{"n_layer": 8, "d_model": 576, "n_head": 4, "n_kv_head": 4, "head_dim": 64, "d_mlp": 2304, "vocab_size": 8192, "activation": "gelu", "norm": "layernorm", "norm_place": "pre", "norm_eps": 1e-05, "positions": "rope", "rope_base": 10000.0, "rope_fraction": 0.25, "qk_norm": false, "attn_scale": 0.125, "bias": "all", "tie_embeddings": false, "parallel_block": true, "init": "normal", "init_std_qkv": 0.0162, "init_std_o": 0.0, "init_std_up": 0.0162, "init_std_down": 0.0, "optimizer": "adamw", "lr": 0.000598, "beta1": 0.95, "beta2": 0.99, "weight_decay": 0.38, "lr_head": 0.00501, "grad_clip": 1.0, "warmup_steps": 374, "schedule": "wsd", "decay_fraction": 0.806, "decay_shape": "sqrt", "final_lr_fraction": 0.0, "batch_tokens": 131072, "seq_len": 1024, "doc_mask": true, "train_tokens": 660200000, "steps": 5037, "dataset": "wikipedia_en"}
MLP neurons of a small language model. Each row is named by its layer, matrix (up: input weights) and neuron, and shows model dimensions 288-479. Each number is 500 + 25 x the weight over its row's rms, rounded and kept within 0 to 999. Numbers have three digits each.
Before each neuron's rows, "fires on" lists the tokens most often at its 100 highest values on Wikipedia text that the model never trained on.

fires on: ",", " |", " and", "board", " rock", "-"
L5.up2240:516499496477502499504518410464471465487489484539494500487530517481507491457554466486528510508463508493509507507539518508494514481485515529520480516541469526522471516483509511484515463534502517480510549513526547557484500507502503503526521526432526459509488476450485514483497509525499507499514508448505478518543496495512486502437529490538505488483425442505479449483518517512519513510452482505510480505527513496545520534483506495505463538519520490485511454467472538519492487547466506510535499494506498471544488490513510514491517534517482507505492524486538501486488473493512480479

fires on: "=", "-", "H", "D", "DA"
L5.up1931:480523506490465454551489482459457492514543502484504508502507482476500491437520515442523520511507486517486495514445501499467551489510478507536489476513462459540510498499454495501461487521493496457453530543450539470498499494528471481511493501502531494524572526516457480481486528510520488513484529513504512477489542485494498475474496464520520499500468454497490510516506487522506537528473506505474507586522530501496492489492506545517530498484452486524463531505530478502512484526490527481479495463505494511491489465558467510509543518482505526484472513494530488490502475523504514508

fires on: " |", "|", " 20"
L5.up276:519522512547506511507551501484498519533475514558476480493497486514541499476519490459552498482514515525485504539502490570479484518530509518478491475507537520514480475516486517484440519516516533495481484492492500521506522511502518486536485519513521512513516497522497523492505491492484518472514495533512511511476518484441467528453500538548541527493502489523508485454501534477506507500479483505530467496468523535520489505528494475502525481543530494535501524503482483502495459521516491474528530511523512508478525480482531538503510504483467488544538516530456522488524496509526499508

fires on: " 3", " 2", " 4", " 6", " 1", " due"
L5.up1041:471488537530511524512441500543516517511525491544502486507519493510520473505494510486494521486514517529484506504482502459466469543534457491495454509520530488478515480491464518526519499500536516472542528484449464543509491506504513551491509567484502463547501539504471503542520481474483490510498507508463531498499479499524508514471506473480533489502482477489524525507477516501497564545498503492511465492508503505474520479481541542512477493567487492507481541491498511517500494515477507521507530466513521514473511426451528485492480467550544476480498506506456479487474504487493495533

fires on: " to", "-", " was", " not", " also", " |"
L5.up1335:531496454487471467507517501480521537497489527484466507489486507496502519485477503473492491527516442485502512515515530418508505545492496528549437534538451526497518515506472520493451545505495465551488523534495435536493508481463489507537473513488502492519532517477524518471559488534470488524496488543512505489526508534488515520503483499495534465497477506485504484485538487499515492550490485470514500509519495519477488469485537518470490470509483506478464537527495473484473488552511507461479495517480465479481509530474495489490531529514511507510496497518521499470517516488504431490

fires on: " also", " to", ",", " did", " would", "ly"
L5.up1714:497460500456460490530503482499479497483513525505459527476493507479485511487492488497495492512509478469457524512525483454522472494464491523501461542528479495491536496480504522534461493501515458466479497479514534474461532508528509514527514475480491508490488510488498524539529537534527506470482513488458481470526479482478516545490495514503507507501462516512440469510540509520473477517470508542460499497521513531497506484532537501560520480515500510524493518496532488484479514527511518527505488478496483492493563542514505483507533490509504473551472485513522540500489500522515512545

fires on: "s", ":", " by", ",", " to"
L5.up1517:488489469477488478498489504489524501504495492455488514516514484469479542521510517499521523471550484481503489517525495505457480512477469517505491503525460513481516513507466532526520481508474459526505487484502497508487527555507474509509503533499543493506502509499477555535482460473542476490474490521471457517513486503491533547528560506497496485513531492520515433479534479497551527515467535538468508491493489526494455474480505506489562507486510501471504503484537503515496497474457574535531480506524507519442524494518442474458568486481518473530476494483551468448455472496548472491

fires on: " =", " |", ";", " 184"
L5.up1752:485486493494492532503466480459466528500498522525464509521467509466519494478476523520505528498514474505503511547513511487505458506479477501546496468509473526507491483499472494506524509471502497477484498521474521513478510506492479520465484514536485519507534508517519496500522478506458506487516574478497507502485450550472503575488499546491450485510478504475519505531495514507494475507524478509476511495471489498467543477451477486457502517547526539529499503529483550522461530500489481524490484441463508517527491518491517523478499510482502492491502537505497473487437527504521473501

fires on: ".", " ."
L5.up1170:464510497479509504509484491487479460518491529479486484526500528483512536496555495490475497526523519505536503495543492466490438503505492495425482527519521532510499455505473503544475540505495533442508478505513526485480495554508517502488473530487487445531453529450493516495467490486443464483476514516499517507512510498511465510443508500471495516492446487460524494475507539499452461544480535502515471514514491534536500534497515530505514481466519529492481534460465544501461505468499475542508508442464487477449459521493492510485510464509528479536505516476464494460517512498537511509

fires on: "-", " in", " |", "g", " 100", "eg"
L5.up1169:492467546492525522527481518494511558529489505514487505539514475482512507477489497475536517501468470552482510459541451466527523532529480489552503534503459516492491519521451550466509510509501518489515488518519456559483513446522493531569463515483521502489502497484451514492509497463535439516529460519473478551524489488517521527500477429510520527499452498483523540501492524497507486492481493538530473505532498509517529491480547509527538492531476522504480486510492485474479523478482501493482500507478472516459507486479461517548524493474524514494525459534478517489460501495491487535

fires on: " co", " in", "|", " m", "k", "e"
L5.up1098:438503518486497498541510495506517514506506470503489467495544512479512530476487497490533493514512476544538498489507465529533528511512511512482507484530489472515483478482480457530494514522525497498505516537474559488481526500490471490511467484465488487522476477507469506479532539450547468548516484506486486501534508522487516502490478492508530493503552502479506484532499494536512490509443482509497515514522470495470458487466543496508537515493487543505497517508480529512474502478471477509539516481487512497475466494487506466511511476512473501497488510485457444477461496519483497507

fires on: "=", "\n\n", "\n"
L5.up44:532504526486537524511514500500512517498499532576478450517523509496534484508538482498500414453498483515478470493528486530525490478508476525488462478483499492475488443545501520500471491480477501494483506544487511520420507506517511506492465529474527494507483482529487498488457474518513502505471510514474483482492449464488532472476531455465489500514491511529546466482517511492495493497529475515466435493514498479517469476498460512493488500487492475493478543485478484495514489521457498480499565534507518498514499499529497496466499491525505495521527467527500443483491477511478492525

fires on: "s", " a", " He", " ra", "A", " Sal"
L5.up355:517481516516512490476472456570458497497479496439525535518500531490480505473507447504539497523510504489476520509472502491523491494455491485486471505525506464479526482498525519529515557521493487486439537534484499501477552549496523486512485493507496487477554451467524485466469506500493486466525515517521514484545477540508503488494502537524500472512497503528522507508527489535524453486484455501465474489461466497456474485503468503483547518555459515471491521452462541507484458539502502533535498506470535537536501488504507555526527489477529487516491560500535497499512510509486543493

fires on: "=", "-", "R", " \"", "em"
L5.up2122:523511471527471434499506478519495535488490488477500517503476530505527494519470467446513484487482509532500491482505482531510525484446486488549507539532496481505460518518482522521509514559504475534509520473502519544480496514540471466460488518507522506512516502471468540471469558501527502527508525470481493500495506511472511475492510511524554482509514524492492532505474538503502503532502430502532510552514485492492483518502477522487506527501454506492510480534528510494508502485507512517453536487509522506457462474498480477479543499502532494479510552524485495478557479538519507534

fires on: ",", ":", "–", " &"
L5.up1954:460479471506493499458481513544502497529493493465489519513530526514470502500508481471540505522550489498502487528504473492454488493497467500487499492502487522496518450498476520460495517486455493487484470483532496508516476570508462518516503515491504480490546493461486469510486504505502473519528512482492503510513483502468545503464547488515526491518534477508494476502476466529531517520493453483505473500479471495491496473513511493502489502493501533530527477526503495540511505556483539528500527498473491528496483506509488503473503499507510505469520558498499449497435471480506483507

fires on: "\n", ".", "\n\n"
L5.up731:475513518475543504552517504534516493494493504517487482534517496504527485468504501512543457510469500537484464494486452558503518473495507506508447461531509483473480465559529522479471510497450475468501535541494509502431504513497522502541489519533554505535519472514472486507488456519483485520516504520516469483497465462495570510493490520490487507529475474532508506481483525495502517505485494535463419502478485542509496515483483474467529505494484546499468560472476481500496464513454527497480541529514563513499464479458493526477540491536501505554495499520501432477511505534428485547

fires on: " |", "M", " of", "ball", " European"
L5.up47:478524486561492492491558475566477527537466520525491512519520518531543480490506494480496462466491526517484498466499489534538482532518512523478542482511496523520474516493535509485497498536442496504507521475507523503492490481491513504482492545535488491505555523562490488443474483468496479519509497463542522512515438476530491498496508489515467499502489505510500502515495488519530458521528512528500500519455516508479494524505512495495511507515474511443472468521518499493524548482493530453498511459489532520501488479487503465539468515520532519491499493505488516498499499476507499492

fires on: ",", " and", " football"
L5.up794:492531503449510500488524516497492503523506490529488469514503498512485525505475516499495478496509518520485510509476497476504482520511519493476489460516464480491491550474464526497510460495455505506538519532487527492510517516514475493585489510468500447500453472511512481540545520559491486495509515481531447514520518448491461497460511493505532493487497474528459467513483501521499525507471527524505445524493511512506512493508525504508497524515485479491477501518498505546514485489488530499498472530492491495464525455474476538516491513547505547529445523550487521534461467505492500512

fires on: " m", "y", " death", " fire", "l", " ESPN"
L5.up1769:540493466514516494511485461516523516511489515543491501481491475486489572490485492511501536476545515483510470505518502479515549533504508526510499496519489495527485506470476519518503484493494514525515508522478503475481490498509467513531465449481519493517464529502536543487485478542516473483522485524493496475511539497487500523441483469478492467476498467500533425517484497551494511523507513498567488495526497506429486465523488461519499497513486523473503493503517516482467513499517509558552479477487491520473507475517452485503555510520491485506487469524521491517513497480506492502

fires on: ".", " 3", "2", " 2", " 4", "3"
L5.up1842:516513522512509444549475491481503517466503484524491472499469532471536529499508490491494509496467481510442533510496478547489500530520544499519468483493471514491514464484460504499503526495493489460496515457474482510492506481506524531513474518471502498537512507505474510510476521459505507545484498487499533515494472440564482481460507451476517502485459487518463523494501511457523493529473485550470465529522519450526520498495532534500484495503523505501501489480446489508467539516485513529526593498480503516505498493467481521536524502522491504516496518489504488494482477495515466522

fires on: "\n", ".", "\n\n"
L5.up1855:490504524507549481520482507531472503487496549500466528524505475500501506476518448502524481513508477501452478499488480529469528502503484511525463476514417514486507471552532533479474494518445496464523536477476506493419502496495510490544520534511522483492524460483508520508492484539495498477497434520495485477525466469487556498515514501465475530561496493458543508489481548484533507498465492534492432471473492531508503477520464496495520479515499533520502564469469476541536496501458500485528569545495513494535483497514498512436501507503518498557514504509505469489442515513448478520

fires on: " |", "|", ";"
L5.up225:523463498534510483488558493492503511495506537489445493479486519520525513506505450484496463473541509536511510509529483508505496557524466501510507451550528519504550478495505488474560493510541540478464530469485511492494522494530515518493520537470514476509530504503493527525501492515461493500501516496509503522498531515473476545503518518497476510499505504507511475469477468455458503511465502499521494488513516454527510532461502486503528508487508486500480523490491522489505496507511478481479525489531491512442472532484501489525512489505527557532488493522514500481458488473519470518

fires on: ",", "="
L5.up311:444483520462486508534481498498508524531453538548448488465511492488544513538520506465528521452480478489502500490519507533515494503483492485488471479500470548511499491524495490453469503482498482512513488534494538547496547502499482479523471519496511506526559511486470446491485521487503439467479554489491484472494511493500530506497524508497491496505523510528551449484499528482545508489490500491464441484516474502497498471496471505491509489520526501502451536498508489512493552483501527555473502484515518495498479495536497481429513491492487491523524498514473502506527545494494495515

fires on: "z", ":", "-", " As", ".", "nt"
L5.up2076:521517495510541488479548489496476522495477503503491502521503564480495507447569481492506512485540528476529487468520474512538530512495479466459492535503477510547499490502513537535495545493520486457489506494502559539514471541485499536545496532458545483511538494490495484520498476543496520497529496478535449449537530496480476516455482503507508500492495494514575484482498518499542467553501525526526503501488535546540485505524515515511477517564508530517488460519496525564477506533472503507549541505498515511539476467527453499495472479493531507503558540521502486472502495490520481485

fires on: ".", "\n", "\n\n", ",", "="
L5.up1:475484540511521502502529500529503480515471486516473542544521515499540501499512494520524491516487489483474478549475468546513502513482487486490479457502489521469499505541501499503506502481469476457490505512508549490460502541501522536530490526498535479517509432505505546499485480537474505516490505518514504507525502491484543508479489508449497527547471491529503520499509522467500521486480494552509436495491449555536497486454525448465497517499504544522457507481472483529460479531482528498498547480512487515510471486506500503458488459493492518569469518546481454494454532519473473507

fires on: ",", ":"
L5.up1961:515520480534498509474541477458531500509526511514525474488515473478480489517481502467533493526519507510487493509514475517435486516475495459507509496469543526522473506548458536521454525541490501500531506475548478509473514538509468480502460464499524510502535461458478533494494471492483475489510524474517521529530487503523517482479531446464513513499483471566531474526450518533544515486498449503513497506502462479461490521528461480512488502498494500453493508545457464489520491522490484524512533487486507526507479478544515507498517523520510464489502571515506484513521479482539496475

fires on: ":", "-", " re", " is", "=", "13"
L5.up8:476499490501492461489520492506529517493513470488525489476512490529508486495517499478504478484512495510485513483479500474515474481454472484494496449489426491511537480526536508463467504535485494480489529488479511490496492507500467501488475517544513492482555540488471513500473523502457487518500507503504467463516516478465488498482511498544482503478481462529448452515516493510542487487477476537448519507506533507505533513482478521496498504498509528490501511497509527496479470519503501489511520459533527554494489516466506522523524498478492574478463493506481508442443511538533470515

fires on: "-", "=", "|", " •"
L5.up1585:480497542494506493566500443485464494534514462503493477505501561493526490512493473472471573493509502492472478512497493478497500532535467496514482494488474469519541493530465530504482474544518528493516460479485508552487471529527490458557462477497503490535507527503459523490518514534563433524499519508499496496495537502488497504498513505483506541542451459482481499506431537556487515511481479541505509536500476546469469535493528512519498506505463544527501487510501501515487529483510530493451500499523523536491476464489472508514473505542516508478455523552470529465503484545482464500